MLP neurons of a small language model. Each row is named by its layer, matrix (up: input weights) and neuron, and shows model dimensions 48-143. Each number is 500 + 40 x the weight over its row's rms, rounded and kept within 0 to 999. Numbers have three digits each.
Before each neuron's rows is what it responds to, as a language model described it from the Wikipedia text at the highest values.

Clause and word completions. Tokens that finish a sentence, clause or split word: periods ending sentences, the comma after However, verb endings like stun-ned, target-ed.
L4.up304:564549546486547438446534450482482477506426472476487493487512538450496453516505421389461551517501500531521448504518534506519454439464507502533534551497518479484465557585475440443511545429450496542413500617477447466489501524507503457443520494542523495550463540597553534439517487466508495470

Contrast and transition words. Clause-opening connectives after a period or comma in narrative prose, mainly However, but, Although, After, plus some prepositions (to, of, into).
L8.up787:489468542471522487414521539459480462495467519513438497460428476530510479511497485541496431472452495523535472501566463544454488474540438478520519564557422554445512558443544479479525568497524567493502517461580545477485422463470503407480533526539573439467490540530432500423561513503479440511

Family relation nouns. Kinship nouns ending a phrase about a person's family, such as daughter, children, mother, often after a/his/one. It also fires weakly on word-final pieces completing a noun, such as -id, -bit, -oy.
L8.up668:511516533477478585544535470520476465564508517541537457506460480524460564527440519450460543418562635450533497549465520524447539450496512489509551488470482521448532484485546495421445490498490459514504545509503488503484437492510511482503480468447560541438484571493537525446451485504515450426

Table digits, word fragments. Single digits inside sports statistics rows and coordinates, such as 0, 1, 2 in win/loss tables; also mid-word pieces like ic, istor, otic.
L8.up1033:545470449455440559457492519467561429445502493513465585503461450535473630525499503517502468480492594413507487549542501555502473503502475533449462531481587473437524519512518508502443487531410432503518481536525450462519470534499487513476551537527468487479478427473557514504519574431488519493

Items inside tables and lists. Digits and short tokens inside table cells or lists of parallel items, e.g. 60 kg in a weight-class row, Oct in a month header, 1.4% in a list of percentages.
L8.up625:549494586443506470456425511461550485480500519505549478492547443487442527503460535461450497480462442567528534467478478515504532550439534507524571522437510486500469507618539492566515474483527544515497498489490463505501526501490485539493508444513536474472538476430486472470480492492575419492

Temporal adverbial endings. Words ending time phrases or temporal adverbs, like at that time, the longest time, yearly, previously, recently, plus sentence-initial In.
L4.up1018:501481519490506503512540552437486427375492570517546480518582418523558476564509497460518467472537547453520563507493500519504469564485608481488544513450524522483499500489475523456443536481529510460524472540472502547433491467499538500487457428469535475461458479592467519516479448530470521450

End of named entity. The token that closes or directly follows a proper name or title, before its description, as in "Lane," "Yasui (" "station is"; also stray numeric table cells.
L8.up478:578507402464480506491475561533451510496487559503498465541478525565514526458353463465487515531457498554433558466518520546538571516515461441469485531518519505517512461457471417503496545496460517460529443455549501469535452502501557519566482495512525465509528554453465542472460555482508472489

Verb after biographical subject. Function word right after a person's name or pronoun as subject in biographies, mostly was before born, also and or with.
L8.up425:518497490479566537455480482439468519507430487423552437485535527469465445509529554551515452499460524563551479466481427523462440523427513488568485525526497534484586464454585548569485540500527461519522525517541524486476536517404518524563558526504516544531550520471503448529537462468451440528

Century digit in years. The second digit of four-digit years after 1, as in 1987 and 1966, and sometimes mid-word pieces of foreign names like Hajibababekov.
L4.up490:530466520453477463387535476468462476527516561460475509497469634530463554421500431548484457495447512504477501423560513500587479558458500493546535477530493493418476496496509468556457503461459507453518387484494494492422508542510565454507483518513529547495503497462482494545476487603464476493

Coordinating "and" in lists. The conjunction "and" (sometimes "or") joining two nouns, mostly occupation pairs in biography openings, such as politician and academician, or reggae singer and disc jockey.
L8.up1032:454505488481449455498539414530495463488483493515474459490475441435522520537415541448497455627452568555484577424482559528517547460503556530503407483530453521436474564518491518549487496483555427471471464520502455407487457452549485555527466551481494401507474600464531438513468505549539485512

Census numbers and kin nouns. Mostly the space before a figure in census and statistics prose ("There were 656", "of which 35.0%"), plus digits inside years and coordinates; also son or sons after "the", "one", "two" in biographies.
L5.up16:516469548506567517453511515552450498510537518539536529441576496478459545506469546508519491483427515477554476533463577487549449545416473478474582577522526491510510420498504484485555499474453517558538526525511446528504473521528501561489506516522497573482532561427457509545529486476593540453

Digits inside numbers. Single digits that begin or sit inside a split number, e.g. the seconds in coordinates (40°17′2…), year pieces (20-1-3, 2001–2-004), ages (aged 1-01); also some mid-word fragments.
L5.up629:534508487542530467543485425508548480583483490470553474464522528466540471572530512492485460530459511560580464505548436561548490528450483479518496527475511524407573496483446516481472440533497402441540471466506602534484487492534465497492513528473475442512446571528517492545488511485458453437

Year first digit. First digit of a four-digit year after a month or "summer/fall of" in dates, e.g. January 1919, 2000; sometimes month names.
L4.up1136:495555554511552474486504516515571487504525555460456497477465473488514446495504484466545450572542538497516528427430492513501457501483524513516564436503525470494428466473435436520461495495459470446504460528479555496497422467443529550509503421516457416463479503511486486469518484508479451546

Inner number separators. Decimal points, colons and commas inside numbers such as times and results (1:00, 6.60, 6,532), plus word pieces after c (citron, chest) and of-phrases (head of, member of).
L5.up155:490479494570568512555499475480540546484479577446473576565562537495521577429522448471499450474405456484480581487447466578498442527508438535473431529504447488469496490500564423465445512513496476487522505512469565505523467415544479473516549489433554473477477489537485548518504507467450408469

Predictable continuation tokens. Single digits in stats tables and coordinates, such before as, order after In, and mid-word pieces like re-re-le-ase, Made-le-ine.
L4.up1156:514438545448513587526536521495501582465467547496486513485494497531443548522588512446532514619531507505503532562515512525533472517446451535494468522470515553515494518504443475529505456457464407552520530471525521561481458593486413500474574541541459476485579547482485578452523533555466576522

Predictable word completions. Word-final pieces that finish a split word, especially adverb -ly (fat-ally, mut-ually, mer-ely), plus expected function words like later, of, also.
L5.up153:548488436477529444478565521480506565530483543545511484522473466474451527510492471448548568493468449444457560452481541467453533559517532515561477502504430420523470527484583440473501521516574443492533541479461515523500531457450520518453498499553455446494515539509515574467542458539569483404

Clause-linking conjunctions. Conjunctions after a comma that begin a new clause in biographical or plot narrative (and, but, after, where); weaker on name-initial word pieces.
L5.up191:563504529450499491466473468483493543566500519511505556532531561541492565438469440444571553520454467477437502515468495472512438539445516490546413487427442504580580571476490533421525428460503502521512446457558493631502506495518473501506534495453519463513602479526465508419524471574525476457

Year digits and city names. Fires on the second digit of four-digit years (1-9-58, 2-0-00) and on city-name tokens like Tokyo, Vegas, Lexington, often in tables.
L8.up896:479470548471482465542570562509485556441541481572521582533475475586509508479493498500432549501534485495443527470518437526560508578480503475476542464495450473547510529502493555558522508546491519475430516482525492504439513554451520489491500503515504539520501505482475492526482468524522501513

Post-verb function words. Prepositions, modals and determiners right after a verb or long subject phrase, e.g. came to, sits on, snakes will, on its.
L8.up255:406532536422527476569453466564491511527541508460480488549494459538488493396489521457483455454528475477485515522492444509429508482500521513519413454479548508508495453532521486572575527548470526465485477480485474471479516525567523473563526535474504504565478478472531491529562479553504475460

Word-completing final pieces. Final subword pieces or digits that complete a multi-token name, term or number, often just before a table bar or comma, e.g. Northc-ote, Swissqu-ote, Chatb-ots, 202-1.
L8.up1119:436555462515429534501417501431481492533534546521461492516529495620503538545485507514485443509489503472500472491465487548538543528527501541409502501491492532490557502474473482533498505450452492563482547496526472593464541492561437489454516491515493552517573408532487612559467476458597549491

Time and clause connectors. Function words and time words that open a clause or phrase mid-sentence, such as time after first or last, after, previously, when, in, of, which.
L8.up635:544511459530372541554570521541527491513598510473469500492459441487502501522444496462504515480560470468535450447426588519483600479490458503520493537504526520511493515453498534467467533523553489480458507499443457447524484465521509534440526443514502497403512510546494524520519537543442440409

Paired-item connectors. Fires mainly on "and" (also &, 's) joining paired terms, e.g., male and female, Men's doubles, ground and the club.
L5.up1013:496441512514539476477438451483570516474478482566457555478475505539565449457560503525464471474467497527448561446439478464550453476556490583487486496618547455490521475498435505555419458500470516502532585505434492530557459474473506464522483548519543454449498461476565458414440488562490475517

Biography referents, table fragments. Family and person nouns or pronouns in biographies (his wife, the couple, where he), plus surname word-pieces and cells in sports tables (Wiejak, 0).
L4.up97:512459561544522509488448519501502502483506467511529501524534457502561457508515542552546513498508485551487384496436460487501560430543466408529475453512521568439526494536532482475439427515522488436467505547487524463508495525538501536518452459477442444447509428471487488554501504504506498431

Separators inside numbers. Punctuation or connector right after a digit and before another, such as decimal points, thousands commas, score dashes, "5 out of 5".
L8.up1043:483472448477586509474449485507501453505455517469466513512445534445457556509527464459452436491498584518491546464526447470441428512503554514513479478411494483543562504458458585482509503492565495539512525557462548498481439454471442447474486549478550538444469451526433488493521460511511532548

Year century digit. The second digit of a four-digit year after its leading 1 or 2, in dates like June 1909, 1820, 2015.
L5.up1265:467504514475518483481455551491503546558494580443489475521511418427499538430443494480506547469540491478477541482448496492534512537479591573524504540488488479483409529469488534478512463477488412555557521565457462464478518580509426476505539489555500493535478491490515533526487539557478520496

Leading digit 1. The digit 1 opening a multi-digit number after a space, mostly years like 1990 or 1974, plus table figures such as 164,988; occasionally "and" in paired phrases.
L8.up332:530448449461479468478498500517547486478487601449509521540493473547483553451503511521470512463517494483484496453564468511498511470440546563480611487541471556479510492500472529452553425506472572490581436513518411523532497499453511486471576559516491522540492460526551513488502500512466519534

Plural noun endings. Final token completing a plural or mass noun, often a suffix piece like -ants, -ings, -ations, or a section heading, e.g. restaurants, drawings, Albums.
L4.up607:428528529501520483464491466481451512501456490594528417500481521478468503542513543490478412526419502526499484541498508547516435576428478509492526470505528449476515461470507538494547468552463479471494504506465506469448541460464476500480466465491505464488540475485519445452504513454556525513